Weights of a small transformer language model: 15 layers.
MLP neurons of a small language model. Each row is named by its layer, matrix (gate and up: input weights) and neuron, and shows model dimensions 96-191. Each number is 500 + 25 x the weight over its row's rms, rounded and kept within 0 to 999. Numbers have three digits each. A neuron's up and down rows have the sign that makes its largest values positive.
After each neuron's rows, "fires after" lists the tokens most often just before its 100 highest values on Wikipedia text that the model never trained on. A number after a token or word is its count.

L3.gate289:558498509538496502556505497519481537499523532499511536447478516495474492517520528492529499490520487528487509487522514483504474531556474504533519498512524478516495472465521506514493493468530467485518464550512518503514494487480482515518526503531513504509530531472488540502524506528462483473
L3.up289:470534527474504496514508513504498458558482510497487508512502563516491538506501483467501498472493537507565521480518562455479500520527495467515506495504477493476449495471516539506492489551484523483504516520485494478472537495521491481494543512481505470518477441464495507491516478481487477469
fires after: "." 37, ":" 11, "88" 5, " ev" 5, " her" 4

L8.gate449:475505500489462506519491497455512520458539485489465496486500508482505475468523512557480496511485499550528496510521492507500511546470478532461471523538500467516561508478471501446545512500548495514535517501499493478534531519529523520532506549499498518507547509501509489501474483473579540470
L8.up449:509482494489518501450524479523509459515508504473512531513500509534504494519506504481500489495498528478492476517490534478475550521516489511520491482532527540523500468490518483532510486511486484507513488467503505535459456506503449498474508534516505497494505486477473533513473524513463525522
fires after: "W" 13, " W" 13, " H" 13, " Ch" 8, " w" 7

L4.gate135:528522508511494542525499487522477490483535474544518491506476511529492526463484493505488500521480502460480534501524504529513444486550509476544482486496517527499516550503509479514520463493477509520489503534534530507513535515529522467490537520504538514489495473511497499453508514530494502523
L4.up135:500481489504501512493470510478506485504503473470497545515498496461555460490493529522492483472491463516515536476493454501509530475450472472549494507465542517525503452518474495484488528545489515475466458527522514506501461489498516500516528489462519506522529486524473393514537487530523512513
fires after: "1" 84

L4.gate124:547477472493517503469507546483537482514582490489518452506503466495508500518525555490529495512486504497494534489473534493478503490494550496536508508505525521487515484482471495461498470522500505539506512475520532541508526521505481538462523464479474498496506461443510521505498485509548531480
L4.up124:499536517492503516497487525490512477496517531462506489495496474444467509508514490513483515490520457531466516495485501485498546470459486434491487468498522480497508514524501542485517498496554529542522477488530551492496539498489512459524501487517522490551526483464487505524472518561487480510
fires after: "\n\n" 35, "\n" 15, "===" 10, "/" 7, ") (" 4

L10.gate80:504512489497522530495452507508506476483463510461538497524479446506539491492481525481477475496526478542513491582483526510491503475513481508489504532491508472525525499466501499462516526457463488501466474502475495455500475497458515510469505493498529504507488538484529468508566509500470503462
L10.up80:490494512539509525473518517493538492490514509515506437507481451507465505498502541511528496503507503509514444514512485521482491456518490544462481482511515523518526460487472540525495505542468510520464446515512482501482530489469501523508515456432513504498500500484560492501530506533485466487
fires after: "==" 18, ", " 11, "\n" 9, " in " 9, " In " 8, "| " 7

L4.gate271:524513507512498503489490566484489494488528524497509511453505487525456494501504522501477498506542445487455474530513477528499520466516484517458520492478535532483529471496477515478487524438495461536507507482499494531493469509522499504528496507523503502500500519543556540516435505466467522481
L4.up271:477481438503504520494471476454443481507519506477468546504504552462488516499553475521538472526445453510478500504512514539490471453535501514491507517490492549572519469505507513476481531532503529503522529496454520477459506500543504475538470503524491546478490480449502492508492503472474480497
fires after: "1" 22, " h" 10, " in the" 6, " on the" 6, " L" 4, " p" 4

L4.gate278:555502509501498521484493509505466454483479506458478458462482507515480516487577496496503513514462469508446478496541474437517487499519499516498491509453510529515497472480472509516506484462524484518492501489514558514506505494511494508464477491527493481508516480495520501483436514522512546524
L4.up278:474479482547465482538463512499518509482483516487510533500508462506452506436540516516521491512516499492525493479509461476493455504527509470504496520481498493480519461503465495487507450437535469478539522499455507484458496509490530547497509425502495485523497563487495464511521501504501516525
fires after: "0" 28, " F" 14, "s" 9, " f" 7, "9" 4

L5.gate133:535491451503517522477498503475491492497521502520480557470520488538533521492488515506506546513501499503488516503488501542520548500487483508483489532505525480500505484464484510465486491488496519522539503533451524460508519509486506490521504498526474510528526532526514556479503495482549465529
L5.up133:518524498476532490483441462493528550542516492526516467469547494514492552495495545518525548490490536480545491497531538523481489527501533499522486483521454466519506545474489538453487513517493550538510468502471497526499534510480502534493504540539484502532549493556462486466494526478531500522
fires after: "\n\n" 28, "\n" 11, "| " 8, " % |" 6

L2.gate141:510425475521513491496529490461493496461483482474495559538514486571504494553514475518477495491496493504493473538473518519502463522478486507489493507535510530511469481494474504499499491473512470544514459503527480512499472460514534458515504495536513520471475503516463491504497507502520449466
L2.up141:471500518504512451511529520495501529510540510511450551499516520506513499528486501513477504491519521537511488492480484463475489557508507510471481481512519506522478461482480521505528536512505483510509495487501500499470465441464480473500483489496509512494509460482422534523455489507483517507
fires after: " w" 14, " W" 14, " For" 12, "W" 5, "w" 5

L2.gate17:469506547459490525513445513500537516531478553469519492501555479497510536503486529457496479475547487508531487488442493561501515540490458474489498532502489484493504493476461543535500483501487473493530479529481554509531515523552530518519474507516465528503512509476488526507517511517478500490
L2.up17:490499485499460516451467535548516511507509477475462463519518492492471492476488498512503482484495496507488473485528472540499534553514490506498479521465537484511498487483511535540496521515505467479509434518452523464478504521520494528493487483511521489512521538495560503510524477491465503458
fires after: "\n\n" 42, "\n" 8, " W" 6, " stud" 4

L5.gate35:486462500504527512538490503497492550514527521460513476502474525481555544509514461486512486478500503473505530486479469523472516520465496500523497489515537518485524520473481482486524473484486423458509493515471490487485469454474521507497499516540558504444481471479514534460485420522516470512
L5.up35:504477479420489494542498490513494499466532490478546536493513525505475512508539542518491545507508480503514485498516517545473492513480512463530485527520515502494492528501511474447450529552475499473475505520488529544476508502515494528479494469481516485478512465496466511498503498522503486538
fires after: "." 27, " (" 8, " \"" 8, "\n\n" 8, "The" 4, "S" 4

L2.gate485:435475480461515524475475540515465486517521483527506481485501489508510533515508508490507478483462467502490531477498520479484502490541490483533473482494480542569533513458514525518514487481467440528474501535511503561499459502529513540509505512511487503476492479476575486480510498483531467469
L2.up485:494466515487536523464485516513468454505471466525496484455485503490498491536446498537508496499467523504470496533533513483494493508498520488478487490507490523525576497474444470493492480512429511488509526449527525532494465501501521528491510495502517523486483471517502477544490494521511574498
fires after: " in " 41, " In " 22, "In " 12, " Comp" 7, " December " 4

L2.gate476:490519483481509492514502538524499502512532487502507504531450526466536534489505550519483519491518515491506487479507431530502524542532485492528541525493521528505453499488540469455518482462509519501509530522477539529522557504494512522512527479539520505486490537457485501519524482516501502510
L2.up476:509532488497499519481461526545503498540544497501470498570493483496494489483479459502491489498496536490491514493545521477511500480500464500502517516480484450537525488528518496497494487500536549509512523550507495510499507482483534509537488511525477511523511519491507500529521543490461514497
fires after: "g" 32, "G" 15, "b" 4, "em" 4, " G" 4

L2.gate324:478474494431524497499461504536515483477496526484516532514479525496490553474515500524531457488507446461508570481506504492513563457481567461509508514489536472505515514508497484498556493474493469515519499486493476498499524516503504528511486507502533468481480543508542516469515491520506471561
L2.up324:456489518455501519464467530517481520505471533446467556468505519506498521473508491499514486487479480495558552474476521489475549441502525479505511539476519474468468507533492501506512526462515497530501525513480443508492542520525526492528523481514499465499489531470512525465482533530476493550
fires after: "==" 34, ":" 13, "." 11, "1" 4, "ag" 4, "===" 4

L8.gate113:478489456461523479520508504481489486519518509497462517509526519500482491484514497477492531474495491500539487531488509489476482505511446472491447495499509555513504496495438484481486405500505496526472473488543494516511484496509486554508475479473507501534532510472508492468527493500513534500
L8.up113:488477492510493527474496537497489493497517527521486469519501462485498500458469499506491520505492503497485504492521515515528446509481536531531541548489475439492483517455504517499506462526489481524500491496506508546515472485471422529482537440467507532454476504523509482506528502531522480470
fires after: " m" 22, " M" 21, " n" 9, " " 6

L10.gate448:472512536495441459512489537549519482479515549474482459472503498474521491497495507507489563513510479481504506490483523489473460518491492515462493502519483491510501478498478468459507497482523479501509488531487493487514457501500505525494465508523536519472480496500481480489508452524502524480
L10.up448:515514493495462471509532487538476467473552474509490492501484490506497493498483470491517518486529474533518443503471505469474513508510465478490505485514539492485515497498529540490503471535469490508497514494516522532511456474473512514542530505515502499505482502518513513488512494532517507492
fires after: " in" 25, "In" 17, " In" 12, "20" 6, "26" 4

L5.gate131:488515495444496474509494547498503541535529509496500510462485491539486449507486515494498530521460486500462485521512495522500523533495515536431513503501497498497541479507511518513480442501527493507476497499529534518465520480530458516468528531521490522522472481477532539492469481453532510458
L5.up131:497502472504527518523488517543503474487516530507506494514508507516499479463485459491517525485511455502471502517508494476548523550482510521492499497476481470516524498518525494516469461485517472484506463526469546533468533474483501574456425528482507473479513431504514545509474491520544509501
fires after: "\n\n" 33, "\n" 15, "==" 9, " (" 7, " [" 4, "===" 4

L10.gate84:490482505528492509478505526482487469461481536495551528465543514487489486508441503527538484516556492508547492521479521480538465513509493497502475473468439488474462488535478547506497482494492463532511482506506482508537520487513485523516473504443479510502499478531512510471501526492534527513
L10.up84:515500427516503528474483502486469468494523516483555486501517497494512479500491523532481494504536480522452502468512504498505543496497482472489507513497528460516482474478465511508554475503451506524496491473507531504518468451457482510471516488515537498486494445449514480529477498549467512526
fires after: " A" 18, " O" 10, " m" 10, "u" 6, " M" 6

L2.gate259:485524493519494480465451528509505483469470509478526514465460496576465470498507499473523489557539525466509489479473502494494502531562518500497538452520494470501468490495497471482492516511497499476497504530450535491540510500510536451497542509535522467508513503499473472506528508522469476534
L2.up259:489520479444450507515498505516475487488530497515449488550476442505496491520569494507474420480478463465493445502461473490486511516477461513539488523451499465504482507515498515501544481532475499517509492495491488510469504511505474480538505502494526513513463469507500502479500478490496504526
fires after: "\n" 69

L5.gate408:510532485496532492473519490529512502489503479508528529525527491464504540536519516452515471479527510514515517459496505502555497512462514483516485513469495518495505480553480499515525474500449547514485505487522517534503509538469502509513487512498512550527459485558509523500498502508555525460
L5.up408:516471536492498484555500540560498458487532508505460466486509465485526477502494502509505516492490495513477493481506529503523495489563506484515510526498498484497562455459452488475512504475524524496515509495576486515476497461510474531475531483513498494475477417488486511509507516510510503488
fires after: " (" 19, " \"" 12, "/" 9, " D" 7, "(" 6, " un" 4

L2.gate293:498501488487501490551515502493527517495508505472513491503514494483530506487446549503510500582447512536496532534479456491500518521518500512470482551462469504487468478441472523561470489520483493503527487532504488467497475462521507480469525493493553477481510504527509491509535493540524499488
L2.up293:451482498486486517516508448555564527467478519465495504478529485512550527482499448476508451518498510534514488500495489500471476515471512520508516575467483491467518555512477468519505500483437479472506509518517508487494468523532479504497489484509524514507511537459494506498556525512533488516
fires after: "\n" 35, "\n\n" 11, " w" 4

L8.gate307:511505527467470504512499533522459500511486518508508509509467490503553496519493531504476538516515515472544478497512489519482477482492514502545450496505503482499510467457531493495562519502474488526537505499470533489488504498554488482491485504515501478487545486540520499555517501512548511539
L8.up307:493517475530513528504462515484522511469470499499525507495549492510509484520499491462457456495497512490540517541536507478460484559512482464461524496537496485521526512461483496493530480471515495471496550516494481500481472500477470477467470533491448534490515480503522512510504479473539502520
fires after: " g" 20, " o" 9, " p" 9, " G" 9, " d" 5

L11.gate342:495495514557514490474498537475521543518522496477496545505483453494519503472463444462467525521503491552492500460513475500508501506510472505480486501495537518477497524519499487464470517473503504550501523493505538510530535494532474525530478474438545474506503439483519544531501517480535507501
L11.up342:479510417504520497491506493490527490495469504507495474495506486488477465510499514454503516491477469485477446459501486500465536500503484489499474555473529477537487512512549502519494517499497525506531457513456476462529530481533448484524486521520461526520480501497525493520486505538529503513
fires after: "1" 11, "2" 10, "6" 10, "3" 10, "7" 7, "8" 5

L10.gate29:502520492480516499495473445468497509506537543512526465485535527497507533503551459481464514522531531499472509518520517475510533508441549501524497509543499495505481487501494528506508424516462508482522477525501497482508496503457502533520507488521504488478479476543510498503533496518474464480
L10.up29:505505519497530544495446476515508464516507487497510561512538497501576510481475501497496494528513502501546522462473507512523527480488518483529557518559458459484488450524525440526498487466462515467527509518535519497504514493475512536473504483511486496482484494495467512490482490553507502506
fires after: "\n\n" 15, "." 15, "\n" 11, " \"" 8, "===" 5, "==" 4

L2.gate488:555581511483456471481539498507510464474544532461586507471485477494520504504476487508490488503430493499494513520473492507525515497476493486504502524498517510521516522516443527508490485520516506527517486498498513498509528461501474505495507547532526497530516532487510456530481491516542517466
L2.up488:504522518530474487477521494506503493493510499514546455494517469488490485516480511497478483503441498473536500538529477499490555486458526506524499526526489476551532536469463526488467512498516509525508477484502544483497528489501492484527567514485514490556513527479516472490488529508500523499
fires after: " | " 28, " comple" 11, "; " 7, "O" 6, " prom" 6, " d" 4

L10.gate32:483476537509473529462523569533504506519518521500502458512483516494490506488510472509507494483458510493504566507507528514503494507478476505484448509470514489491461543520517519501478463508472457538495509515536492515514494508461509443460528498515502547494509483499538477446445520478519477475
L10.up32:530536502474454494489455461470485474503482535528507502508499507516524544513478516461473478504467495456474505452499462514478451463525478532523501505497498493541485518508521519480485509497463549533506561490492498522464461493497502524452498499492496473529493531493501539464505495511532529549
fires after: " " 53, "-" 8, "O" 4

L10.gate263:486527490505484496544497516461517506551558485500510496502528517529506522490512507495528512525459469490516491513465532479525492514490476493491503508540536491491508518472478513522473510474521482455543521500511522483483513557479522488534522498574488439495471522513478526512512532521507518499
L10.up263:468563507459507483508486510481490510533531527482512504549489502476489493544524520522522482516500531472518512515543510466482528485486500483518494484484482465500534465500498449484487538519502544507499507527528486481530509497489463514500514523461520529518505518485502497518505478473538506530
fires after: "." 18, "\n" 12, "\n\n" 12, " \"" 5, "om" 5

L2.gate288:524480439488519480440525522484528495517533515543491543528511524519513473458486499528491482505501501514501550543468545532552517484503488500475522516512514515512494492505506480568539528500534507525474489488494485469500495467478517518571500506489487514503504483508476477487515507492535492526
L2.up288:484484467468494486471500498510526536521522544533493530511521463478462514486455536524499502462432491496457485565498499514569534516494487523495515516501536530503465479457503526537500509525508474484500564519482471520516523508507507504479469521497479509518498462477481509495544482487545456523
fires after: "\n" 33, "\n\n" 29, "|---|---|---|---" 5, "P" 4

L2.gate343:514508520520463546520519503521508531522524466502497478500471474515459495518477501515442479499491543492483510514495507503510518479497512514515512436479480486487468497522469479466455546535517493502490476457472515494462460488498476529507486457490494520529445539510529536500485473515477492502
L2.up343:483502490499498505523445529525490486509512505474492479540446549498533487506500469467499495519510483506517490507504506489469472522472487488487509547514484514495455542493493496482506509489479512509478451455524477499472512480526519500502494489452489524471513514480502547452498490466476511511
fires after: " d" 18, "1" 13, " L" 10, " D" 9, " M" 8, " Al" 5

L8.gate206:506491493533490487507557487497527493516540538519537478472473491534433488545508480552498497508485518516471488496517483458479437479507492527503515476482488507485526505509496511512518510484475487480492471500530483473482516489509523485543500475515459521462520472549539470547532525514505478454
L8.up206:522515504484485489544505462527503521473498498479533480463521514516518529563505501482473491521484536465461505520491447541531497494446521512521506486511491515478501515451503524521532490494507494540489486553481516466522501516495524503566518521471485482515539497469488446483494484512490498508
fires after: "1" 15, " (" 9, "0" 8, "% |" 7, "5" 6, "9" 6

L8.gate391:470455543469462534527497469510464462525508551504528484487542537529492532473494483491479485503509450494507483493493481508513523526504520504521500497485531534481459478538474489506477492492497475484487495498501482514524494436511487532504491492501477498491509506516497459526503515500509493530
L8.up391:507496496498486520486537543480492467511505475520511519528468511507497501489446497509495498493540469519475521562520458501521486508469537516533490571498517457481483553537475537505482485486538500542532492495469518490514477519506524487516566457543476487498506533514483540514524474479520506517
fires after: " f" 44, " F" 9, "F" 4

L3.gate136:531485491505475518511503465478509529509491489451515508464473521538496490511494519490533452520475500531503461488492438493516461508501505497450526504498487494492508475480490533505510544553490508540487465479485498528496484538493488475469498491482520530516463491516523489493506489518485462515
L3.up136:508497496493486506497522484490484508482480516477539510448525508477507566546492463476465499487515470506477498498469527492504500501487538463533536464503531506466461495498482479471490528512492480506538523504467535528516465493492542505520493538521495520460571561506548510526474490479478462486
fires after: "5" 13, "0" 12, "6" 11, "8" 8, "7" 7, "9" 4

L3.gate371:532501497513465457517531517498512520479474495479490461560476481506486533478501464465518522480489493477498506520503498546494522501480475489470495529500508466480459457462461502517507473452487557541482474536486465517465492499505501461482539495496528507444514528496481545504512499524431468491
L3.up371:456520494486506489477468478475511532509506508490454511480491464499472519494469470509487474484525430471485502521476515537495526510477539508497488532545521462492492503469498503436507474479493503490516451533477531466519494518492506462497505537528482521491487517471427518457509511486474534519
fires after: "2" 31, "1" 9, "–" 8, "| " 8, "w" 5, " Go" 5

L2.gate197:481501511511483522506469471524520464518542519435481527501512472516502512544484472487486501495490491474433524508498514486473524487525492501518538468498492479502450501518492514506538539498491485503503456497457530494506487478482523515466501504515493450458554527496466521493545555501498532517
L2.up197:502510517501498472499441482568512442499534462465487512524474452485492499528500510488514465516496545479433483496528495508515504523530533485497568486472523465498481517476519507487491537463461461503470498502509527487502540483511497484461465462500425500469536497464503497504536494506500507524
fires after: "om" 48, "ach" 8, "ip" 4, " comp" 4

L5.gate401:476452462494534511481496532496538476491547528481510484516513513512513479507495575496459543490493495514518546495488515495536511428468525462558516541478537521516493477477474497516499471526529484521469466498506501523504529482521452521474537507527512467483475476470532490482538521514511503498
L5.up401:507507472490511501487513532478497488446491479505502501489532505498537461488515532502475519518481495498513490457469521482526479442503525537569507502504492463510494484487499507502525487533519492495488472552504495499509542481502467513476552565545498497491514478491544475488522485504488499529
fires after: "." 38, " s" 10, "A" 4

L3.gate285:504489497489508512481472465495476487509476471441460482520509498505512529481496438506516504553504464515501500506472490491501471533479562519464497529471536494489507534427456497479515478484511465504467488478502526526487506474488497479559465509574502529536527479471498496509504520515481525453
L3.up285:512471511488524507482509492496489470541521475470452471521495531473516498469517471524521530518501464525477523518503488469493504534487550509451520559453514471515498516456449472515526465492517455477479505503498514511507480479480508484528490489552486489548512498492486525511459487511484555470
fires after: " f" 24, " l" 8, " expl" 6, " man" 5, " prop" 5, "aur" 5

L5.gate18:471468486445479536500493487456534537476517526501531489540517448541494517508508523481507521505516497446556524496489499513510504516496501493503484532527519526492540507481493501495510442480509514536504543511470561487513475494517572491511522548482502562491470501500518526500486476513511507515
L5.up18:497488500451507504503492519518542515504491531456505516471511463524467463478493550470484517513496515498521509514445539479510483515474479508486499509503486513478479499479529505518520489530545491519501486513534552488467495477508500479491486523475548506519458471547548512513495509515488513495
fires after: "/" 21, " \"" 13, " (" 6, " dis" 5, ") (" 5, "==" 5

L8.gate268:517501501495512472497521512524496481425520510490530493490503527511518494491515533513510492492442474514504497489475515482457532520523526469509497482477496484542464489534462526511522495495479489512480533548512519504526495491498501534459509538505506508540521486534480509437481501530506561514
L8.up268:476551488451521484524537489511492512526494501502518527537517535480500523509517452509468507456497488489463495499520485483530473488489482495524506512436469456486526488491501538449492485483525512534539490522536507501494493506507447459476503501503518516480487522461482473432505477509500478519
fires after: " in" 17, " ex" 15, " In" 13, "In" 5, " Ex" 5, " pro" 4

L8.gate101:480527537523518559525494483517469498510492478478482492502536511550504483502503499531468533476494489516502494475503492506465501469511490477529472492484526540479515488556485523496512502482538446516509511539454501482536475504538549475510471527501495480496514467490555451481505478498534499496
L8.up101:524492483495560498470489524514488570473484508532496489495549507481522535525497508517459540503509533493538509477508481526518482475498507479504512487515500542503486515552468530514481524527516556472525519512507528484519489493510523510499489491529492499530525486518519467502530530487473483520
fires after: " G" 16, " p" 13, " P" 7, " C" 5, " | G" 5, " St" 4

L8.gate197:490480480499492471522495493512508516484512515550518493511456505562501531455485466480517520530492526504471545481538530466512491479461516464485494492489481590456501521513485520495522480488471462501489499489523501513481525520514515517484511465518469511519492547517461487474537513506473534488
L8.up197:492531507483523488528470550518526484511513543498495530501492459540448497492511506515485498505546452506483509481499487467551466476485509510480520486493510512552514513517510508542463488500484521453500496496479478489496466480491511493479468485459528529475478468506484564462498480522462476470
fires after: " " 25, "1" 21, " the " 12, "2" 11, " early " 5, "-" 4

L4.gate90:470475489486486523517498502485523483527509526459505508494481462528494480521483489477498517570469501534493506511515492464508458462479513519532520478493506469535475465525546537523522531523453504530471510453500485477515510484464471478507483511484501514446495492486477501539505500498503506487
L4.up90:485465487544494505535498478490528508525517499480492516505457488516526481483511492471495506504471515510483506496510519513538490484532483559505526462506507419494502453540499546530480523503476513539501514479468498447525529451490472468538475509482530498497488527474484526559506513491529509478
fires after: "1" 55, "2" 12, "93" 8, "9" 7, "94" 5

L5.gate385:517541527491538497497498508500513502481476535483517497544501495483504516523455472497507515494490490485528527495503490466500491500447526514520483528432500515489536478482509505493509468455488546463522478506469499469490493546475532468493548567495531489469492482499482455510516477525492496504
L5.up385:500569506483557495518497502500495458518511511521508512552521507518513519474527496486505461456490489494497522482473524504519441521504498500529516500489505549471506515492569488518530488505505540488498470479461496436539490482481488494488509501528511496495507454488505507459477506522488492480
fires after: " (" 35, " \"" 17, " direct" 4

L5.gate23:540474508483538466510507532520537478507498542513514518534473532522512552510519524478544580473501498484538506475491489491490522516510505479476492475466497473512535485500519494495495489490529526510531475486527489505518496497495489519499538538527509492486503485511501545511505470490524468493
L5.up23:507530515532515474486517533521525502527507513488480491495487507503489535510476524484531510499479443515540515504503481486503536510497490544517436457535507537476549542486526476519499496468507506494492524520559512493520491468506479480478527517456534503525496489465498547522485504497562557482
fires after: "\n\n" 32, "\n" 15, " [" 5, " | \"" 4, " \"" 4

L2.gate46:537521484473491518494468479501510454508484468492532521493502508438490472511426519539509512475527482502492515492519512478486485467489475509509507519520544518492497496490505504498488524489493529486512480513458511501501533509515530499481493542443519444526482493504479501537485468529501498500
L2.up46:548505480475506501482463491464459472526491513482538490484480508491518506492456521498543470490500512504508520478486508507451540496479488488492482485513523480467452502468547496462500498505519501507457463487515509511506511496501525489499466484479510447471531447517546523541511524533524525553
fires after: "==" 52, " ==" 29, " ===" 13, "===" 5

L5.gate182:523501477522549560482446528540481507494533525451512498523517508475531471502544549462456455468488498518512464501480501475481511489510490434491491500523501556517508511528523492502477478525493480487517537495472466491484486471498534496507469471492485491521464549478532471522501484447527498487
L5.up182:517538506489482516488511487493505517501495476466512530483497513500517454505517495495444490527477489488508499532499525462482531524488491520488506535514436542535521508481538509446494474506512476511578445512500515515503448496477467532477508483499446488483461530475494474485506497485525509501
fires after: " Br" 19, " R" 12, " St" 11, " r" 8, " st" 6

L5.gate19:491493480485542472533477479502511461488535487471494526535527495464521519524521505472484507505492477426515530497491509514499485536495509472502499493494516486476524480513504476485487448478462500502499483522509520537458467504485490473461512513513476485451519483490528534504539493481472526457
L5.up19:480522499485508512559521518462502482480523460466504574480482487479491541506542506510487522530498496487446508481487495522508474461525494520492484484510535493507488500486510510471498504442504466472523494506477508539478558461493492478497487536514504490479509505476498479496488528503507539486
fires after: " (" 19, " \"" 11, " s" 7, "-" 7, "/" 6

L12.gate419:503489452520486510505510497483503484556520497491509538545477546523505506519511494503530502525508505541525485507514483500504497493490531475493549482489513475487506485511517496515490510487482512542502480490517537514453489466512497528481473529485527471449473529497499517454530478514453479520
L12.up419:510484461522491511488487504497525490530554501516491476481507496519516481500462481502502483531516466501525562507497504502493518497461482449510517464485494472476488491523489509477438494494512506512536480527508489522503502487496531537468470482464549504484511500523497504506514469501501461534
fires after: "." 22, ":" 13, "ps" 13, " | —" 5, " n" 4, "/" 4

L10.gate297:491515504507491516454525514484491527510506520489485500464514510514485492531484477473537502497491501481528572498522488449515474502484477515515482511486541538545507483487495532498540486480482474504491506533501485480476526529523535455537501459505514526507435470473472510536513445495498478502
L10.up297:461527465488483491492535515506466469467533454504471493525507530496512510561461473555519486513526492530539484543524509476513448484519510522464519520515482517486539529490470526502533486525523487531504484484494541479527473486473493489483492510545505490503548548482508501494509465507510530500
fires after: " h" 27, " f" 11, " eff" 6, " ass" 6, " j" 6

L2.gate415:514498495453539484496498488493497538478488503528513522485501519509536483450484509541524462500502513488513488459458482529485502521496532446454495519487494482551486534488529504556534454538491479497517506545476467484505492506468525455479535522488477515494470462470475564521489507506509483537
L2.up415:526512465497527491528544492525463508533496504477562508513497499543545469482544501510476474476459511472530514488470499532522544504485499499444532541508523497477480517516497498537552514496496510502529518529467499520467499483440502457527460491480499521546458498482473494502506468497525504474
fires after: " R" 17, " f" 12, " r" 11, " fre" 6, "ce" 5, "re" 5

L5.gate100:460487544519481504518503511542522486483501509475463529491530487494533498507475500505491541476544523520532455472482532484462503503483519505510464514503462482504487535512489489515495537526459482488506536520507497514469534491515524492472525511522488505508549523486470541514478489534486508486
L5.up100:504543447529488451559503500465501497472499514551517486533488497465465477512508478512508550519497505459458533480479506498505461476469525529470512505491479517471473487497495474532483505475495470497455500477546540529497490473460496496458502458473507523466455493526490492449526534523469512452
fires after: " –" 13, " in the" 13, " In the" 9, " in" 7, " to" 6, "In" 4

L10.gate477:478524545462527450498479494482509505510468513494526519501509479504516503525498478509514552515507480526470504508487471471493479452506488503554509535475531519523521477476505506460501492471560496536482505527520532473471489482485483471498494445467526481452526465494525544472496499549493497486
L10.up477:544483496515488528506479466495454519519509472527506502477514496507474524506524487495490526474496503539454477492518486530505522528465527474503484553468451489511494491537485477448519557525531515512487503537531505529551523472472477543495510528539452492512486472470458479548492499530503523501
fires after: "1" 13, "3" 9, "5" 8, "2" 8, "0" 7, "10" 6

L4.gate239:530471500501519536531468528472535523465512534497537533485520488523518454474542493523565496500542503530515444515499518501509545472497543477547495492526501530473530453463492517488510493479488454483470513489467522506515475474479468553519486483487475509523492515465516450480496490533475527467
L4.up239:487474521524515514511512543519467514480490515502514520478479522543517503518505439482517524483524514521529525505448490513514503482469495494496536534494500484457520496451518519452457498496506489501497437498457537532506475452507486518516520487523502506527520509468487464483476485526507537494
fires after: "\n\n" 68, " E" 4

L10.gate19:492497517542492510541468503508479513510512506476511506518494519464484522484462541495485536533495508515559528501482483534530536498553487520516514489514514518494501477487506581500503469486459503502507497501470507533461511467521459484463484529506487493581477460502523467458484491505537535495
L10.up19:476475441498497512504539499525443479489508501474505495445523483475471501484530523481516515494500524506493525461500478485496499514475469429510492505502488500491521497488491542517524521517468508494536476493495486487524482445510500562510475525501499531517483509493497496475459530507503518463
fires after: "ro" 13, " E" 12, " e" 8, " A" 7, "ac" 7, "che" 5

L2.gate314:500531528506500537505530472466509497484499496518480544529465510523547543459538479489484486469503531516551499520492476520558520515483503496475499446517517501478504466496521533534521521556541514487501532533471464498526492484513487503472491461516521513483496483521484505520521503494493511520
L2.up314:524522530523500507495492462476529541495506548497475535496508490486519522462544497500471503535502557522563512517484504524546530479529483520473489457507473481495486479500502528509504534532507512480496505514454455462521475516509500521476491502504514507505518461478544502510507516513520511536
fires after: "==" 51, " ==" 23, "." 5, " cl" 4, "==History==" 4

L8.gate342:487550518489513493522501522476462474507478514459502464488512510514518486476475490521509488488519517499497491498510468495497525507483463508555467497526477529484488497540484468488538512487433471499467513493506513480507527474483495495480521470522508522547493473512522481506469473506477569524
L8.up342:473493501506473471516517498473491525478518507485497501522522480454479467519532512506492499494487520537516499537493537503497493491531486463521549503518523518508460460468527542523511514495514521514484451518466502473486509494511561531473489504538493525512490482473520527527523466540425478519
fires after: " d" 23, " D" 11, "c" 5, "om" 4, " Spec" 4, "g" 4

L10.gate49:508555537475515487519464513507526499488537518480540518505508471528511483475513535470493502521489470550513487500523522513502556473493479492528517518480522535497475494464479543482515471470519471504498529474502482501538486483540550542473510499536476528530481497485525508552461496532534448519
L10.up49:484533573494475506481513505545490502500504478448503503482453465510526475503481509463456496504468487504520518500517554520487504492479508506471513515505511481547499501468536486504465497445497472535503501482500525513493510483516558469495483483522468508501511450496501516524536498496459456512
fires after: " d" 30, " D" 23